{
  "n_kv_head": 2,
  "head_dim": 64,
  "norm_eps": 1e-06,
  "positions": "rope",
  "parallel_block": false,
  "init": "uniform",
  "lr_mult_qkv": 0.7,
  "lr_head": 0.00535,
  "schedule": "wsd",
  "final_lr_fraction": 0.0,
  "batch_tokens": 131072,
  "train_tokens": 900600000,
  "dataset": "wikipedia_en"
}
MLP neurons of a small language model. Each row is named by its layer, matrix (down: output weights) and neuron, and shows model dimensions 341-436. Each number is 50 + 10 x the weight over its row's rms, rounded and kept within 0 to 99. A neuron's up and down rows have the sign that makes its largest values positive.
A block is one neuron, or neurons of one layer that tend to fire together. After each block is what it responds to, as a language model described it from the Wikipedia text at the highest values.

L6.down423:60 42 36 45 60 62 59 60 33 47 44 58 53 59 54 44 50 56 61 65 62 69 53 39 68 53 47 34 57 76 33 60 57 62 59 45 55 40 50 54 69 54 43 48 38 49 44 48 65 55 49 45 34 46 61 48 44 53 34 35 56 50 75 35 65 52 37 43 48 45 43 56 39 42 45 55 71 45 31 50 42 59 70 42 61 69 60 56 52 63 57 45 71 48 38 42
L6.down634:71 60 72 69 68 71 50 36 61 32 51 62 44 55 48 38 55 49 37 60 48 36 48 63 62 48 51 50 46 48 45 52 42 49 32 55 57 56 36 62 38 53 41 44 52 34 57 54 49 50 62 56 42 52 34 62 50 40 59 39 28 52 50 45 48 48 34 49 44 64 54 53 72 61 77 35 37 45 46 46 51 47 63 52 36 61 57 57 49 41 57 63 60 39 56 48
L6.down680:63 55 52 47 46 50 57 57 44 48 52 47 58 56 37 46 58 61 36 48 42 60 56 65 68 52 61 45 39 63 64 47 43 47 50 35 61 51 65 38 47 45 35 47 53 62 47 34 44 45 54 54 36 49 32 43 40 42 41 57 54 74 67 48 33 50 27 47 40 55 38 37 53 69 45 39 45 36 28 50 42 36 55 42 41 44 79 50 50 58 53 29 56 47 48 27
L6.down798:50 34 66 50 41 38 55 62 40 47 62 59 53 59 48 63 50 52 50 55 62 44 43 50 52 64 50 53 47 42 50 61 51 45 46 54 50 52 37 55 52 52 33 58 49 79 56 65 43 67 49 43 50 49 55 54 63 55 58 46 35 43 70 46 43 66 47 66 58 62 51 58 62 46 62 44 48 42 41 59 29 29 66 54 54 49 46 53 53 56 64 55 59 50 75 38
L6.down811:68 47 59 46 49 45 46 34 43 36 46 40 54 53 44 56 51 59 42 62 45 39 44 50 52 62 56 54 62 52 49 55 47 53 60 34 57 53 39 46 57 52 35 71 62 41 51 60 56 32 40 45 47 51 63 54 52 57 52 39 55 44 48 39 45 44 45 49 65 50 51 59 52 33 58 53 43 43 68 48 45 59 56 54 64 49 50 35 35 37 47 44 57 37 61 58
L6.down815:52 59 56 42 62 51 54 57 47 52 35 52 33 55 42 51 65 51 48 66 45 52 51 43 49 42 56 43 42 32 58 51 33 33 57 59 73 54 46 69 35 38 43 65 43 66 46 55 62 42 54 56 48 59 24 56 44 34 48 45 47 50 65 56 56 64 40 55 39 44 74 59 42 65 60 64 54 43 50 40 60 58 47 41 44 33 46 69 38 12 32 48 44 52 33 61
L6.down818:58 48 56 62 49 43 56 71 49 47 26 49 42 32 64 50 53 54 51 53 54 57 38 43 72 51 56 35 32 38 49 37 40 56 43 59 50 29 36 52 54 46 37 54 48 52 42 52 54 26 66 46 35 42 73 63 62 30 51 43 27 47 45 51 54 61 41 59 55 57 53 47 31 47 57 54 50 52 62 60 41 47 41 37 47 60 34 57 45 59 47 49 44 51 76 41
L6.down1283:34 70 55 54 53 58 49 39 43 49 48 58 60 61 30 46 53 38 55 45 47 51 53 59 63 49 45 31 46 60 36 41 57 50 53 45 53 51 48 34 68 69 49 34 40 42 32 68 61 37 61 65 49 43 49 59 52 52 49 50 68 46 59 51 49 36 55 52 60 28 38 45 51 31 45 52 33 46 58 57 44 43 36 41 80 50 59 35 40 63 35 38 50 54 55 54
Responds to: Taxonomic list name endings

L2.down1052:32 32 48 46 55 50 58 54 49 61 42 52 42 39 49 55 72 39 51 63 61 57 39 49 46 38 48 46 61 81 62 64 52 34 47 47 70 33 56 52 42 39 71 43 50 58 64 44 63 66 65 43 44 57 48 46 67 53 52 53 66 46 39 27 58 49 36 53 35 54 45 49 36 47 57 36 62 58 33 41 38 36 59 49 53 50 40 66 55 52 56 46 32 66 52 66
L2.down1108:59 56 40 43 48 64 50 45 56 48 44 46 63 56 62 45 61 52 46 50 49 40 41 40 43 45 46 50 58 36 69 54 37 54 46 33 62 47 29 61 43 53 50 67 54 51 53 56 35 59 46 43 34 42 50 38 48 53 70 41 36 35 42 33 73 63 44 53 54 47 40 53 53 53 69 48 18 40 40 40 57 43 63 34 56 66 48 46 62 38 53 65 52 59 67 69
Responds to: Structured list delimiters

L6.down10:58 64 48 64 46 57 58 44 58 36 65 53 51 59 60 45 62 42 60 53 36 52 61 47 60 27 44 52 55 53 59 56 55 55 55 34 41 37 54 62 66 42 36 50 45 53 45 44 54 40 37 65 48 37 39 54 48 73 32 39 52 30 59 67 79 50 59 47 43 54 50 51 45 64 58 56 39 66 42 39 49 32 46 51 56 46 66 32 35 54 64 43 49 36 64 62
L6.down313:64 62 45 30 50 64 52 42 42 60 55 72 46 58 43 45 52 39 46 57 53 60 57 44 65 51 61 55 37 41 51 58 64 65 72 46 36 48 65 67 51 45 42 33 50 43 31 49 56 60 45 51 69 48 76 65 60 57 46 48 47 57 62 54 38 45 33 36 39 59 36 51 45 47 36 54 53 38 57 55 46 37 58 53 54 41 46 41 38 34 45 52 56 35 42 60
L6.down488:39 60 78 49 63 51 49 48 39 60 46 55 54 44 60 53 76 42 46 52 52 53 34 49 58 60 49 70 36 46 37 43 51 33 42 53 64 60 45 42 50 43 49 53 47 51 41 53 46 44 42 57 40 53 39 47 42 50 42 49 47 58 47 37 52 54 56 45 51 72 42 59 54 52 52 54 51 64 54 51 49 58 48 33 37 56 76 55 60 35 31 54 27 39 40 34
L6.down878:53 54 61 50 57 63 40 48 53 56 54 59 44 39 39 59 54 58 57 40 53 47 42 45 53 38 52 45 42 59 57 40 42 45 64 46 50 43 38 60 51 38 49 49 47 44 53 39 45 41 59 55 34 70 42 36 45 50 59 55 39 55 47 59 62 53 45 54 52 34 67 56 47 47 39 33 57 61 45 51 39 52 65 63 49 52 45 56 53 69 53 52 24 54 68 68
L6.down1013:32 65 72 41 55 50 39 50 53 45 70 39 38 53 47 34 51 25 50 46 59 43 58 52 66 60 53 67 60 46 48 49 50 40 48 56 51 61 47 55 42 42 70 31 41 37 57 63 44 47 50 56 40 40 37 36 42 36 60 50 74 61 48 41 53 48 44 42 52 70 49 62 47 48 50 42 55 68 76 39 49 50 37 43 59 49 48 50 46 30 51 56 53 47 44 43
L6.down1129:63 45 54 50 49 51 57 55 52 45 50 64 65 56 57 61 54 46 47 33 57 65 29 58 48 41 58 45 48 73 38 28 46 58 47 54 42 70 60 50 61 52 73 43 55 53 51 51 50 24 45 61 57 42 46 56 53 46 61 58 52 41 45 57 52 57 46 48 41 32 39 68 42 65 60 52 37 55 50 40 45 66 49 32 48 55 47 45 39 57 46 48 45 30 52 36
L6.down1132:51 46 55 50 41 46 43 48 54 56 68 39 46 63 49 49 49 65 84 44 45 47 63 44 62 56 55 54 61 55 48 54 35 66 38 58 44 38 50 55 55 47 44 46 47 47 63 59 62 51 64 38 39 46 53 59 41 42 40 37 57 61 62 50 46 46 52 43 42 59 62 47 45 50 54 26 49 32 77 37 63 38 31 61 50 52 51 58 52 58 53 61 43 34 62 49
L6.down1135:56 58 56 51 66 42 50 45 55 48 56 55 44 47 42 54 58 57 42 45 54 40 48 41 46 45 44 60 56 51 56 46 69 47 55 44 46 35 44 55 52 52 61 72 54 51 50 51 57 46 52 40 38 56 43 38 40 45 59 40 38 39 30 57 60 55 45 50 47 44 65 48 48 20 52 45 58 46 59 40 39 31 62 50 44 48 49 35 72 55 69 50 42 26 43 38
Responds to: Infinitive to and modals

L7.down684:62 42 47 55 45 59 60 57 69 45 63 46 55 66 42 60 75 29 41 44 42 32 52 53 53 56 46 75 46 49 44 49 27 53 57 35 44 58 54 49 44 63 30 50 52 41 57 60 62 54 48 45 41 58 46 46 53 46 49 39 51 37 61 46 52 49 41 43 56 60 47 57 70 43 41 51 61 52 48 44 51 66 54 35 57 50 46 20 52 37 56 37 35 53 54 43
L7.down694:70 32 41 32 58 46 54 40 56 52 63 55 58 67 50 45 54 56 60 56 49 62 66 51 43 31 60 53 69 61 62 43 45 48 18 26 59 48 54 52 39 57 43 50 50 50 60 52 43 52 35 59 52 30 61 46 74 62 45 65 49 40 45 40 47 54 53 44 39 62 69 42 60 43 44 50 44 32 32 52 43 62 53 41 55 39 54 49 43 48 44 51 76 46 53 42
L7.down1030:53 57 35 39 55 54 62 42 31 66 57 66 45 42 51 63 32 37 64 54 42 41 38 47 46 69 63 72 28 33 57 49 55 50 59 54 69 40 68 41 66 52 51 53 56 53 64 56 35 56 65 45 57 43 34 50 16 55 50 45 64 47 63 57 38 51 39 46 48 60 68 32 49 70 68 52 40 59 66 50 42 46 57 58 56 46 46 47 52 41 68 44 52 42 45 39
L7.down1283:54 52 32 48 53 28 61 53 44 53 56 58 47 43 48 53 49 50 70 60 52 44 48 57 36 46 56 51 38 54 42 45 57 33 46 38 42 47 43 48 62 50 57 45 50 47 43 59 62 36 33 54 38 47 62 27 39 42 56 36 52 41 68 52 48 41 60 46 57 56 48 49 71 58 57 43 52 50 72 43 49 34 59 35 54 55 58 44 34 59 69 56 69 62 53 54
Responds to: Quoted first-person I

L2.down577:65 58 51 45 50 60 52 42 66 52 57 64 66 51 43 43 65 46 50 36 41 49 57 40 62 56 66 57 34 65 58 54 40 35 42 58 44 44 64 52 60 55 55 51 42 27 59 47 43 46 64 49 46 52 50 47 57 40 62 58 52 37 73 55 40 52 67 63 34 43 47 50 59 62 46 52 25 71 59 35 48 47 51 52 46 51 61 34 56 48 42 61 60 69 38 52
L2.down583:57 60 48 62 41 60 40 55 47 35 59 38 50 55 45 36 54 63 59 61 34 44 54 37 36 65 74 62 42 54 33 54 52 65 57 47 35 63 54 46 47 35 53 51 67 42 56 42 40 41 63 65 52 51 53 40 58 46 58 31 70 67 64 45 72 60 42 46 34 51 41 47 43 55 47 44 43 63 84 48 38 45 42 47 47 50 56 31 70 45 63 50 43 46 48 48
Responds to: Connective "to" and modals

L7.down36:66 44 39 55 50 36 56 73 46 56 57 53 58 37 44 43 54 44 45 57 44 52 46 46 61 42 59 50 44 63 50 39 59 56 34 50 38 60 64 54 64 51 54 55 51 65 62 56 51 62 56 60 55 63 38 61 48 43 21 39 49 63 62 52 56 62 44 37 55 57 30 30 65 35 48 46 44 48 69 42 56 47 48 54 61 53 45 55 43 39 61 48 39 50 59 35
L7.down710:46 69 45 58 63 42 59 52 53 49 29 25 51 36 42 49 60 67 38 37 48 62 57 59 42 40 54 32 51 58 68 65 49 34 39 42 47 55 59 59 71 44 60 57 35 46 59 40 41 42 53 46 52 54 57 40 47 57 56 56 49 38 48 49 52 69 28 50 63 47 52 58 37 24 56 50 58 61 51 56 28 59 59 37 40 42 46 26 53 46 38 57 48 53 58 59
L7.down738:43 75 49 53 55 58 36 26 53 52 47 51 52 36 50 49 65 56 41 51 49 49 35 56 47 57 55 65 71 39 48 53 50 58 53 37 43 47 36 43 51 66 51 53 59 42 62 55 39 47 44 77 53 24 45 42 42 58 43 39 71 43 72 38 30 50 35 57 45 66 56 71 41 53 61 36 55 63 62 52 54 43 56 66 42 14 42 46 40 35 40 60 48 56 62 66
L7.down957:66 60 50 58 45 50 39 47 65 29 53 51 64 73 44 40 49 48 58 60 48 40 58 58 43 53 34 37 35 57 64 35 47 38 42 56 54 33 54 45 46 65 60 51 42 39 61 31 60 55 53 53 40 57 35 51 61 38 60 41 58 37 48 48 48 28 59 62 39 50 58 48 64 50 50 42 52 78 26 59 59 60 54 30 65 53 40 31 49 63 40 57 53 45 54 61
Responds to: Mid-word technical fragments